python train.py --n_layer=12 --d_model=192 --n_head=6 --n_kv_head=6 --head_dim=32 --d_mlp=960 --vocab_size=8192 --activation="gelu" --norm="rmsnorm" --norm_place="pre" --norm_eps=1e-05 --positions="rope" --rope_base=10000.0 --rope_fraction=1.0 --qk_norm=false --attn_scale=0.177 --bias="none" --tie_embeddings=false --parallel_block=false --init="normal" --init_std_qkv=0.0231 --init_std_o=0.0231 --init_std_up=0.0231 --init_std_down=0.0 --optimizer="muon_variant" --lr=0.0053 --lr_mult_o=2.0 --lr_mult_up=0.627 --beta1=0.93 --lr_head=0.00511 --grad_clip=0.5 --warmup_steps=200 --schedule="wsd" --decay_fraction=0.638 --decay_shape="linear" --final_lr_fraction=0.02 --batch_tokens=[32768, 65536, 98304] --seq_len=2048 --doc_mask=true --train_tokens=377400000 --steps=6347 --dataset="wikipedia_en"
MLP neurons of a small language model. Each row is named by its layer, matrix (up: input weights) and neuron, and shows model dimensions 0-191. Each number is 500 + 25 x the weight over its row's rms, rounded and kept within 0 to 999. Numbers have three digits each.
After each neuron's rows, "fires on" lists the tokens most often at its 100 highest values on Wikipedia text that the model never trained on. A number after a token or word is its count.

L2.up245:519486506512478505493560442477519482495473515516475505502511457518504487499452507505499505503517526492481522502494474480542526486493453482520477488496555489537508551501483516512467503522447486483502530518473464525450493511509512483497509503524488540470539482528495507465531480479556493497487497476509510493470473495456486481490467490484454492508496491495516509505502516526565527534530508512494523528476498471500545516553474544530549481486485466517486495514522467561449473509493465481505514526497501497477523480487487503545507493466538497471467481552493528478519476476495497448
fires on: "---|---|---|---|" 41, "to" 20, " date" 6, "an" 5, "na" 5

L5.up385:487464453468474511491474513463452458480534511449496490522527470499514482482547515527494550486476560487527481491499520483454489506520521500488511490489479550521474516487498421498455490481518541463487461526546500508478528511474499509492499506490540473491466494522462534488525529526543508478474529520534486489480520491472480487489509481518466513509516516472538501546502467529504511510492513519480483490514522518519514473484525506520536542514488486491487491528519533472516495505505495474505480542483483531546484528580499504551527521491481476488511505517486516496509536510484498467
fires on: "," 21, " =" 13, " (" 12, " as" 6, "1" 5

L5.up463:481487519493490511549499479468540503452454510484517524485484499502491475511501473419467480480515523495497473496517522505523493470471468532503518541498529480456550543513482525503508461484477452449499496472475513513445472524500522513474512503503519507528482539503451483524500501499495522470532528500535485478479500473500513548496488528463502469482479448514539514519484508523548526523506497504488502493508521492507435550487497518431507494484486531521525523495479530513486497505508485489485539515468491484508506509494514503499471461570489482487517497510508533453493487483500450507
fires on: "-" 29, " a" 7, "uc" 5, "uff" 4, "nc" 4, "ig" 4

L5.up50:468490499514502487520519488500496510492498511513496535508496527517483486522478491547483494490470511468507477473481492519507488523505467507491510492510512525479514493461494500534501492493470490514532507520517475564499445488484503502507491531514482544505517494481473506484473486536485544484508466482471528478525546438520529464533479500483483499470502448460550504461508551508512499514510522516532532489551477542510468445524487493448485475477472502558493530463415485502496501528465512496539527493488472491489522500524484533549519507503528540487522499487533552457518524508507486518
fires on: "–" 20, "0" 15, "f" 15, "7" 7, "st" 5

L3.up418:521476452492515488509530543478492488472511500448480508523481502467449510485474525480550492513501473463470505450503552497519463493530464503504513473475497521462475502487473505511462491514465516506516510498452493521508502519542513517501502515482505526450468535484521521480491477530506522521509548508497490459480514497487467480478516507526493458535493516528560450476443499464490488487521452488519493530521503493503526428496481489473472510494505511506501505503477483512462491510473490500496497505477490490500469467534516546487470506504508511485454487437533513480435464470493520498
fires on: " Ro" 16, "on" 12, "6" 9, "ro" 7, "ar" 5, "round" 4

L5.up101:495510532474506489519459491506538505494460484502475449496504508518542479489468474516486509476512492519489519461445498509502493503495512532498539490579511513492469502518505463533471493482499547470522488543481488499535513464516500502500484539535543489518497524566484486519459520531498503483508515477509529518525495500532457527487516489481485538505503543516517551511539511492506538460497499497542487508451462524486526453482509518502468510500467498459481498523501493547506472484517532509481491502514510502464472548509487486430484489467522491505546500510501472495506461510563481514
fires on: " of" 13, "==" 12, "er" 10, "ed" 9, "s" 9, "ach" 6

L8.up748:476496515519559499492499517512507487482469506474509449549485484520503490480493503534455501515530516466507489550513519471570470536499529437500500468499474529514463505510487498480520498484506503546502495514491479519428524437507500500529495480482489477500527483523450511519513472468535500486499534483524526516478508467529474500455536518510455469509516509481517461476485541543493498492502512538529527480505475513469502512502496490490500543483474442510526508518526501522534490483488472516472495552515493499564513483520512532522506533461535469470495470491517520512507504491532501505
fires on: "2" 15, "5" 13, "," 12, "7" 10, "6" 9

L2.up359:482494504478520479525488521468498525439488467536499493510521545503509508523518515500490458498450514490525518549458491476467535513496556524499494502528486523499488461495510539495475522467492491505486539510531520474494495489525551500503524481508487467508532508445527487529496509517476498530481501500507488471495519477467467504448534485521557502478510543510506487484528528457434485482442488496494504475534516509492478490491495504533508523518520520515457516483477504488491544527476493500523545447540479531522501536526486497431518507500459484469548519497517510476534511514515499517
fires on: " over" 32, " along" 10, "atom" 8, " together" 5, "Section" 4

L3.up432:509470489494503473500518521538545543482485507517495485426501471481508544497480479503483456538497568510533519458496449523497498530496531467462492491469519497464466525479453472516538486479489499511463489523523528508538481540515490466540470487511493474490496451489496522553486470513509522471462475477521488508497500468453503502529510483477515524483485468510525504511505537518501505499476490494485477517469489515508506465504493525493524515518473497464492511501459524530491506533487481486489543464513527472522484499496492484443504520467504542516489510508574511457487525522483451510
fires on: "–" 17, "0" 12, "e" 11, "ch" 11, "." 7, "chi" 5

L3.up37:470528504506551486506463476519476470487537490478504491523526526498502497457533499490527480530462447519500536479498472460472539470472460471474482550483457524482490478512508487497502499515518467475470512467522469550511442531501513503503480539499532512469525468476481467529482470526485484492525515482533523492490491516485502474546472510492496489498492457511513476477481521486485476502461499496495480479513503522499464501510508539470471486553482468488483521483506539543505481510502526445543478497530511508499448507526486458527535481499535494500471520579510531504521497508492526506
fires on: "st" 31, "–" 16, "al" 9, "t" 7, "ice" 4, "et" 4

L3.up743:487474511479502507522507504500556492467470482513531503458484463515500483477502473498499516504527548538492467507483463563456476505502489520474517471520513467528514483469452503503485488506510512481482498490477540499540461513538509546523553537511521474504485501489493489521479512512504494468471530474460514496484523453516535493537466529491498498442465489507498552463497480511525559540515502481526521498498515507515513495472497501505519519564497546474493499514522510498494512542521484526518518504470497491569521526460516493505538475502479522488487469451538531479518508514546499488
fires on: "f" 21, "|" 21, "ger" 18, "es" 9, "s" 8, "l" 4

L3.up406:491457518518545495516504518527483486481475477490504551457505494501447489494493486486504515483459515556460496526499524494497472500527517523520495501466505472472481550514473519486501454452474478472482502512472509508486496548496480505489523517477513463441547513503519559519517474517508536472527464478496495497492439510450510487497464494511530461562503528514480510502540471446502479502480503501498468506438479504516485460478492538512492518508474538464474498494522525484531505517518502470477491528514533480468509540519540488518470489501486470496465488493487499509483464542483487502
fires on: "n" 15, "ing" 14, "u" 13, " Y" 7, " Z" 6, "x" 6

L5.up273:455542486518490531519523473513519502512504511457453497535463530504515507523480468519468471499487474519497524497495514543475492511526481528501500501559523542536477512491482481517468554510476513489502498489493460535517537517510487515504547502543488548529498487579473526449498520512478453515483486524505519486465522472501484502503481517538477505531544546479536502452476484514516499482521467462521486453464533501488518519490485495471494458474503500491513455540516483497465490515488485552512501496458503491472497515456480505495498456498495507510521486491538462487461498525507498487
fires on: "en" 21, "d" 14, "t" 10, "re" 8, "er" 7, "ed" 7

L3.up69:470452462489509509516501501519534490448484521483512478466533511512541459536531493513542496526477497479485542502511511494474495482519540529498473513557482497493514531470525424519536544507462507488479477524530516498512500537532547521488531496489494438474503455522491529506498474535538496458508555478529529542502467505474501514497498496481528497543461517472484510485478491523514478507468506515497526490505480487476497496529537486491491499499496496486503478508455523522496487547495518513537461485486464506483543532487463521494514505478510533500499512544507493505508515504466572510
fires on: " time" 42, " |" 12, " late" 12, ":" 10, "." 4

L9.up135:485508504495498457545473536495567495459533483499480489515491497507502481553529496540520523502490483505463495504488469506505476509522450524502529516545503517517506450466514531475501518452478477530516472518481500439524488499497484509492465540524471553523513525491478479503537510437496492496447518502507521494511479464507513446488519534478518494479512482558472480479527462540460483492513534529526475487483480523508539538527491483502464513526507479518531505470529525499517487501517517501498454481473506514488488517521489477516483566513518469530478501523514493463513500478493477468
fires on: "%" 16, "5" 15, "\"" 14, "," 9, "8" 8, "9" 8

L8.up131:490520529495504502526532528497521510474460504504479526485528527459477512469521497515506517502533477481482495518456516491488568499427490467542513482524535483498462493525488486510513498478525498510532544521501519472505474488514552511519501522467491496551502531494453475455471529505494525527494504488498493515492507479496496459483532473458485500469477501466478455492562483495444519487466505487478521520488526489548547466490476465543504471500511496531463499481483524537512534475507491499485511488558515464563512491508485514506479529488466478517510491516526472474461468483506498509
fires on: "1" 34, " the" 21, " League" 8, "7" 5, "6" 5

L8.up102:483478527474500508528543526478517505467542528470548498475527480512481476517573515519473443483493467479488493479499494494479458548473481530469497487522502479442500494508504497527494477456507528509504489511495505467514517507491533528498469451559527511520498471552488492457480493482496486506511523475493482528479449507485473471491479530475557456518499488509489490471497491515500511489499485506514515496494464483527474527522512520487547540501478524454496524502439499517489449514493508491465511526500460535490518502485496515538519524448494489528512515535499497488557456497503522490
fires on: " |" 28, "\n" 20, ":" 7, " \\" 5, " day" 4, " had" 4

L9.up50:530468520487491505505508543489525456502450487494495501496475526518558523461466491491521482490486508487534525522490558524554509491491525513546515521489508509465487544491448492526477482520490472522506515516521549491487464455491488493493494527461490531538491457519488508501508496500475492489497513490515507508488463545513546470516512500518483475469486494454492439515532541519513528485543499530519508490491481501480509500528478469479496502501482460530511498501509521568467472493539503473483464566538448505510489499478465509480475519477493468490499504502539495519507495445514451506
fires on: "1" 26, "3" 14, "7" 9, "2" 8, "5" 8

L5.up165:489490534497479432502492503487506492473473530495510430517475541495518495495446523529515472467514539539538505497540511520534510499504497527477524503476497510474505507492505471490477521523508481516458466493517541472492517532519515494502487468479475571498494465493547494482496548489553468525497471479508529489492441477530506489496471503468531510484500545468526465509499519518460506504517543500505466506483481482499513529484494459541497472492523524517499522499489558515488499492515512497473466528501521451515521513462509508502461463488501500508480435456500521482460512514467517515
fires on: "1" 47, "ir" 7, "2" 7, "3" 6, " Ran" 5

L2.up621:522522484493447502510478473517500511488535505503549542516523486536488515535505503474503454535520532499508529486549535497493477479515464503507539488472491513494496440503522495506512539543525466510508476488490515511502511482469521524484497515464493496485525495464547500541514493500481461518532498496508488524467448493518462522463524555518497506529481504497530512501491515508493510541489539463515479481474508524516514536506512527448454516487548485495494484521504524484473477542483491524476568501545460486431473530517526494520500467460492496522522510498485532459541517503491528514
fires on: " Ho" 22, "Bo" 12, "Ho" 10, " Tho" 8, " Tro" 8, " Cor" 6

L2.up231:483522525531467515486511521523513477523470476539508483523483512484489504497471512544521471517529489506461476543509526531529525447523515523492502490482472507494453490548447474462478537489453542483467532489534477496486501488546488543435494470513497514485475493537518514518535489521492496502551492494437531469505510486522510479495489528475499473543528509493468557479501494529503476512495482497519507531487478494462511535487511494513477520460522503490508543521487453532467547498480474514441553528477487480489521507494524512486486523531496505494476530504501492526492491502537512482
fires on: " m" 16, "te" 15, " ft" 11, " cm" 8, "n" 6

L3.up265:507582553500479500519511496539494465474468512480503471508479476499466526482476495529507466511529480512488522531522472544469527488513510535473454482447514516556505457475492541511519472516435505479519472520511511474502488522494471535472508475495533487510494494496527529491490479467505515506494503512504457503530511457532515504509523493516531548543516527491475498457514505494494463491531484484500467499503497484479517503468520494504480532492527485514475472509482507451445521519468420493472519508539508495454489521506503514483459553512498493512488504460507514489457478514512502515
fires on: "R" 19, " m" 12, "n" 11, " kn" 7, " Q" 7, "^{(" 6

L2.up395:499513506524526524491519503504494509525530485522461486474495500496526532503475466528481512513512491518480541508466530524498496531467503455471444507502490529507517497459483516499492502498520462456473499535492513505529515529498496519514521565532541495499487509497475442539480517531501443448474512505483501467482502505518562511529489533507505559447480493499532492491488512520473526509432472531501437505464499481520527485460483513488479510499496491458479490537488467530511461520507522492481457491535482502509506499517458500479513499485480549508544517538498521494517491527552485492
fires on: "0" 31, "st" 25, "." 19, "s" 6, "en" 4, "l" 4

L5.up335:478453483535497527493491450466507488508524486457513507538503492507539525524488482501485515484495520506411516467494494499470469479497496451462499517485482527516509513454490485491509497522509519538482477525531509477513505518487511564473476501482519465464510496517462506496487492502511418489503462534495492522515471514504484508532485512509475521492469481513511532525527428528509511494513531533510494454505529486520502524497542544504498547524538491489533532492493522466475461508508498493510491544461493523517550514499506491497454479535503469467490528508473532502498545485537491518
fires on: "," 31, "man" 8, " (" 8, "." 6, "less" 4, " Jr" 4

L5.up649:495528504456488488492565507467500485486549510531481523485526481503509488469464449500526526582490505494487481508548528490498487521521560466509511504511527452431477503513505487479501511500499451498493500510508475491525532539530504465510471516526482514455516503479513514507481459514491508458476477469462514457506495503453498488458511502486483491472494491507484496492499505469468541503489507534452448470478502552461481479500515519489452479523490511473470536452494509487504498514500558486523465494460470506485468493502500518530503505506487495506485507476463506528485499481464524521
fires on: " Z" 13, " Port" 9, "ing" 9, "port" 7, " K" 7, "prop" 5

L5.up337:522506486458474494492478481529517520497483461514497508483507513538508549489472483512517504426527503501493498461507517486479496464522513564488452482535524488506477526521523510529506518528509492470532524566490524504512480491496474518494507511525481454514501489493477493567480504513525514489507542510508532489511451528516496472498530461521472511542493524472519507489495491566473561468509506517509473495515519495445494444493508484515522498474510483484487531521477528544480479534535487473494530499512483508510493507570488502465492475497476473445512446508515511500534483483473494505
fires on: "==" 21, " of" 16, "===" 15, " " 12, "1" 9, "ø" 4

L5.up670:483469529469475459502530496507482533501503541507467495491503481514469518461514502493521482578512506467488495508472487486523544518475491456518505508481554509458450494521473484526479483462491412526519487519477459520463449485519480506498473467502482514514509469517514532505477510506487530526481505463495498513519471479491539502492531517529486516484541440484529536516556524509507489484504469525467513517474498517508489480532524465508549471496494523497539521494496538467498553509483479497471492487520509501477515489511461465488481512528510498500507489484547524487533481486549501500
fires on: "/" 33, "0" 9, "S" 9, "7" 6, "com" 5, "5" 5

L3.up568:468488529472494537489498470507494511477493484480553464532474495522528490550492510485507503516486529570533526508504498462504466503500501514502526487489503525497447508532490486470521520512514529536441499454526514520518460467518507507512459520521496528418444484482457546532488477510503499515513493480483496493445532500465488473493505520512507503489482493479467461529508533527487508546504474489487551486502481493508492498478484474501485481534496458494502502503516475518513473512455477519520440527518546454503465488516496490525529487490522456512502475518542465535503494513475492499
fires on: "at" 11, "th" 9, "st" 9, "3" 9, "al" 8, "el" 8